config.yaml
rope_theta: 10000.0
tie_word_embeddings: true
init_std_up: 0.0353
learning_rate: 0.00128
train_tokens: 400100000
max_steps: 6106
MLP neurons of a small language model. Each row is named by its layer, matrix (down: output weights) and neuron, and shows model dimensions 48-143. Each number is 500 + 50 x the weight over its row's rms, rounded and kept within 0 to 999. Numbers have three digits each. A neuron's up and down rows have the sign that makes its largest values positive.
A block is one neuron, or neurons of one layer that tend to fire together. After each block is what it responds to, as a language model described it from the Wikipedia text at the highest values.

L5.down53:491496480515501524528397515500556458510539448507407460530547522491470477619560480487422535531486504556537395411427501439496436555459530430461484478485521522493505545513447523455509537448489507477479373491532521517473410515459490565488532515453526406547506526439524542381536413554429497494
L5.down202:473409405436535571507458451466521411534590507474503588535487353424576500479518416427455533464483456557443486511489501486461458582510467569460559458500537556469532480430496497485516538497454462475557485513603454607476539482463532527562448584526503443465502586482493555457464497429438502549
L5.down251:447511525484544411527530544416531447447464355449539513491536485463614474471583469493426495503496594403509521457456523507461506551501527522431576529427539464443546505464448443453522499475445483479475415506458573463492505553486471408523412492634474480623508500480430502392521502439430465500
L5.down481:442497567527513489492503545446491517478577517401484482504526478556566566464547467555468478524528485538450502448502587409471503402480579575474536575514528585549493478422484448474476469484521518450456526588460483459550533530532564554535547515583436516486453438393533375516555486501563597569
L5.down601:431578530505463444541431475492513472479510476550437507546505418460519579436525393547549553404561555431445470523501447503507448470588523446471508473442472526531513564457502591394518553466500538525494467413517496509513392531546529507508528378452511468559454490555441454448512423550512506509
L5.down762:371497426476476455592502499546614495443504520457538520445534534457505529491569528462425574511573404517485496464553468539553441548527648506571503534524495530526508539524481494533530499481442509520646500549427436466541437430459532487496574606607464525496441499503493600438490473445430519450
L5.down827:471507539444492290519498527498553367535427448467487428494497487494576453541452479512498489369487439485518510471512507450455483505502491451480512521442451574553606512482473518578505514450504524492529558575537434541463617502530513488535570554427534585538527563564565573474517458417532466571
L5.down1215:510449572529519542577579581454513515568527417544488545456470498424528469576501505498507534483460580421508494523531621537519535472455536532481407448424501418591510477504497515452618484535496503448542445577392538438503494518460440458504544585504485517435479534618569510478568470524465537539
Partitive "of" after one

L5.down73:532413481538564494464506600543414503432549542468557449518593482532481428499542558499508508589554549512477509404442491544570575451416473490460463587470584518528457402448496500492506535415454561504476618572452460441470522545403500449632441449531533493505571519535450435520501544531472501525
L5.down190:459536586529513459507505522573460485467592473526516547474457511512451455599555444543520481555491539377473467539518496487490426453477485525396516468541513541478416491572511554518552541559639517586481513534513495495508522539575600465447443506491445416499446527472412505480571463462461589495
L5.down463:468496428464500518426450530542439484467511584523487432531419485604507335521535510557494521505486520596464497450549561466466486482495586570550481615622448597402380477439441539479475494364554522503448607591588475388434552485517618524449532509525511491466447561440449525464536513572448452482
L5.down564:422524524578466468598508537587452427515479474530522446515516442511426555451584506603660453476480428404558321454386574555505525520441486471496458535506441486577532473535505506465484544519590525562479549474389497517375573518368534415511483520496507434525392517515482479437476551423494539532
L5.down624:546525556486468670501470396473471460573550409483448486467614442508495387515480468476466500566444512470627460508524516500589438522511463480508464433519545444490506566542451544545472499480615542422534505441492532488548486531586458481450503518508400466473428457522540536470434482516544489538
L5.down685:491449479391479474517489502478591442488495490491506581528456504511422560532568604457561457513559601590509509431360517487475494522441524478480438520451483483434662460476519565462537506486599542541461612536523503479527485456433412405480546542536459480547407538433441498548540483533378489511
L5.down1124:456567522515572565510534483426519506454461511555533566540566487586506569452488558483585597485475530445546493515399523619450482497460463492518485464436451481499538562498411403502490442457446504551465612532392578554495540443504575456492503497470506466544531561514490542486461445524570547538
L5.down1267:497525458515433442523510567456539494426538456578501548430562549516407534483382564601558435495398490527510485439533522618461528516502444506482481510517504491606552556511490491556562524479553550448568473488414450492407463565502469583551367478487476473545444568537551451457579463446527581474
Table and infobox headers

L4.down20:496457336495402317452478506521533442586426521464513577486479463555575465438483431459464510531534442603398575486578521481464535520583450463481467500519466494520577577412488433500504506496509504458527503576531494480449481462530470467560493518525433591460506538460432463506552551471559516553
L4.down100:506556476482517251519542452487475525410453495538476559560469497458496537513476482438507536512520519449456564515472537435526473508431453528456507490426531559486540582493575572559493460544535458485497548463480454492561483534532530562446501555455515503478569544499487550509506555496528521533
L4.down829:490575469468523469422496524464487513479483539545550409525453413482623441438484554523628498434662538578477521534489509522565497553456471584514538584543487474504629509478464551521512447449520507386501519525516443454514599526514512559516500592502547513593480435467500460495500531592419503424
L4.down1065:450570541431501383473491473502474466522494508405586501544515559480569453487559485542514479467615459381498549518410493561544553550469415589483505515408453436536493531529469527491474426518461533515601505436422482518508459513516465488483519448507456447538443428458476499494542554526546491559
Section heading closers

L4.down23:446561481539529443572608567598534582480530575505458529441519483568504527502606515416491492549491525561520514467552416448453491481534509436537500543524500396485535444524576627450460487513476491416415364511574375457520452559481537482509499516542506505490486468560421443618478478467510581497
L4.down184:569419585501582596646565579451452516521567558543488520514551567536521468484548499474429443616562536427584575492490467467559517451444557484477522560559471493512465509550521518520515422504453567540531472518598515473498371416532522452453470501527472467495486484499521482545554504582408495491
L4.down260:511486479420499413496440509468480553459428555537380532538512520580486463529459504591471526555403545618525507566477501435482574487526499416457415528528499494485454531518525510453497570531503478472590621404470411450484461538564538541533506431435438447493506575502490430484487494559459476548
L4.down743:515421523428488389537488532505471516540481481392511537452445593562502503476581437529424531449531550516480468480443444597461496455504420453545399465540460430545483536476515559535471517494502520439423523497591395500540445444448569485511501428599437473477445476420581559531495573549413570526
Compass-direction place names

L5.down181:547525563495504402561373623444592495516499514473434540546513474537522510547425428441453518482485534513516556485520541529471469428454491396578442460584510459525474553470480521494449610521417470533522552507526431471517505478548484526509548508420480493492507500486499417508486492490553507540
L5.down199:511560502584569545406480542393481515478547538516475294488522499525555517494473472471447560447475481529493474503457515410506454519537523561552494641473490481485481575557554518489575513357506453493466430562494505526584582514499555479480550483465441504526519513536536497494555495494541474550
L5.down340:479516428553543458450441425529486548535513532432490459587406452547542420551473540552427522456557454536458444547507476506612453418555534462527493455504536484543474507374490437441414607485460550490502406442493507498621504423558482541591530435462476472481510501519506486508484451510533502477
L5.down771:540556549553386432462417519454476428474527453496498466458580543489420527462502604462499503501518536522409577539573462533490467448531572567580466426524493479556456457539485535476459447524516498520526512463524537541497454432565534498396476503499537544648537515536475479442468613491516478541
L5.down845:461483455463549308475493529484566436523519528542436545603579455540547508543482470391519493506389486596628490501448550501578462478505402499493488499465475484518514464539503473338466518396517522549406567472525515408421527471500503448595494437445460514551449419552469500495498461428524502515
L5.down847:523538493494416666479556567541575470528530455518473509523446442525407448556479471443489546556505489515536463384472589538525422486510507505550419418543509449450501498485494438532480506465575454457440489550537503581555480552542540514491540514519485508445411442526481438490540467528519560386
L5.down887:478456525541505482414487561486547504471473519528523486468462462445468492367475450474440549590426481521429562451530526460381500484514461631528573386549427539455419522540471510567487562516529426461471502501494422481496513471562458634482560536453464494506482566534463464467398478531504519561
L5.down1147:493573469523504343466498492544536502405535465451506518527564424450503517461535469475470515489546464602511445468461533504497531521472525550462506548561501552476433558509508457507532505530625486524533482537427489473527426599485450468558436495603503478536546498516559428534521536546526468449
Place-name opening fragments

L5.down149:503466528549519330457437440510509494493451567568433438401582542570512443431519471494614565547480547507486484459427527455453442534486541523612409431505384427470498549390533503494542463429505590549512483582472511388540517480573593545470514481525551482497477438552489433474550561529446523476
L5.down256:525371451514547401561526420550480448494450487465597548484481405393492472389433468437484549439482504430544521425440456523480451541541517524473452479504556509503563527519534535557526477421477521473564534449541462440447524538472438566540471523437523638412479445531529479543547557548553520505
L5.down430:450496511500492646529565470548505534597537531522505492496437505566461553482509539554440526407507444451568498547559535411506410451458414487509506472515465452422515451577519452480497534521467464530466483444544567478550501450458494500529464479449595467551481481516508522450404454527479514498
L5.down588:472494517498447247449483535557504550490494492417458435515424449544524496423468438495503387518446468520496598485504549499405528487509486474535482465394481525582521417563480567560479499543470502516507470571472526453481494530519500498434443500488489433499531429456561381495466360381440489543
L5.down699:443475447466396469455501486481494425509476508509447514518495484562507477467445412465491514477440484458533575464493512439558525456440546441614481412600467437467517471537418526449399638391501547542535581432574485445424460507459460425509481509463470512433558539489482477414423551533557482421
L5.down752:532514487502495490463501542470510444428511472591531482508607535524569434542398602540553569491483626547544406553534468539556554492441491476520488459426525447586510475525469562423465499475461454599544439475512522515503494566533423493476567398438506589505441468479470502511478522551531409503
L5.down872:565570562538484576520608532510537445492491474580434412562529451489595517540473486507504443370433538507481504428508393409507439490390547415530495597524454501476469528503481440460458488459476444473480469446488499492459579502508446479530463519523552383566494529536423473477480478487559501580
L5.down1097:476531528499393513564481547520528455332486520501455471527453571449540398541445472510546509480507447477459547405493477435587502452478449531606482489496411535526465522455497466593438509514475592487530505493498516453534404507472443487382474439469495440452441505482505486577563488523445470531
Section heading closers

L4.down121:501441535519567476544475493486599510537492472550501462497455443550604545502580536516537545503496488516492409477487514547581480483539484537407463448424541564484466447350484537488503444456528465520502503570493466469530432488491511511520484510418520472424496440552546414452481534480595507507
L4.down243:500478467424542498486544504572482513515513515607507502466446516455424510498486556492501587559589449579505505470609512443466468492498449575522474480457550452465436588513495557406467465527524462440539509457485466509469514462454394493446452497591404482400533578433535517472523543447480561476
L4.down1064:452405550551516487477553553407472398442479476469497523543517381569453470548640509481466515445504559371502427439466452471530508539529568441498455518546507517462450496459526476455476544536567479491488525479421600515542492536444546471584508418528537431463478485523518531453529458523439498567
L4.down1194:466468485424389242495494490444509508527528471526452461575480489465544450506519439428478525469458529529564525531456538506463483489498555524512559517511481526519498481439484532442477438539639517557440541456460578510511520508478535576441516517434602482503521476467525529537551500472438520511
Partitive "of" after one

L3.down62:486549521532488642459524440486508469501435526523449525504452452568424458450460529442488540446591514468529544613456557434517426534528494471531521538462448489551516614531655506532396573425437518516529568516578425496595456484575535507402507479455446468524540471512487502516487502549490444488
L3.down173:508593494521541440425454537492500451562569517514473558512482487476455461544510491433549575431491484556429605518485468488447470539566557488461595519429467543494526539459418396471450513408519462469541527571558591488554435546590504539396494525511545516490468551571576510448514439517539375482
Wiki heading closing markers

L3.down548:530451500457558551449442556359540489547599526501603470506534586526475539523446439443440588440455551572486479528500440523377459390532495451488551557499558473477555516569432537397474415543661480522482443500481458517462512492444481547502562470530532420492518507525453516554525560448500555539
L3.down871:446543476506470486547502473450518526529435583507542453476566584467520448479479494525486547526456392500533505468494536446543503485450499480492478484508500464527479522552502552524525546405499578416451507471447592579491520527471603468483523493504443431509581458514525401605550480426550486501
Party names in tables

L3.down162:478523483501480442518485396512565515457573393520498518454540444552600518538534401458445474498441501517370492541519463551554539447580553538496473497518503408510558455441484506447440568435497491605520462540486527468509446564457441479516586547493409523489446429501462483545417424507488469466
L3.down331:547569504489462486539514389508560490523556454548567471480479524597521499561501469448377422449453537559454506627534543502492415462505423417560524487428471534486464491449563533496464488473548589471443388440650434465517563492483499475651440567593576657463451528569513486426477436527558410384
Word-initial letter O

L4.down619:550452491478441433493516531528471535444451549516487531435526536523446500581519548446553492438497534546517529532545511562449538497537516536499538532499440469414469436545479456475461406593508522459416492452503458454506426466466490518466450549561531529513446545611508543435383518500463507597
L4.down620:527541570482525432471431551450517425472478542604440525454600508528442396507510536506564514502522379481565499522483376538490528371465526565429560479487542470482529421460509465441508475473509446528597602524516444482564437438431478491543484463473468457419588454513496453544501476443545573555
L4.down833:502531534480473279550456559402508509540560563628489464526555490514479410597506446457466518511439427538568482564457465495522486510462531560474434483480544466580502572488450442514513451494480487513522478457619497538465475455537536557549481443477562402405512421479585449441400410534524558514
L4.down994:504472520557537494530437472543437409466535541528451498527456461517581485521479535567532531542456518535557466511442494531472541501465504506529480577587441515545447528423556508508550477541525493399487491523538524497534418552547493484591476549442483483567569550391411463457526485477598652472
Table abbreviation code endings

L3.down189:493516568497556526454560434467588514524435483484446559479466551440415470509590494500502476543536477442451511462513499521420440466496515512506562453569444539455502490444516534551487488570522543464549547623478474463523507510580507525393440504466411601522543582517476513404488487466541615591
L3.down224:549452539510446345477541544529582488483498533446481503476466533533518402593517479557590524566401449538476509532596473437471450515547524537494558450493484496485474439480467417490533441507387519445530485461486509477505551583496438480484523531475493541441520541525512582542490446553532502562
Mid-word fragments, esp. "cred"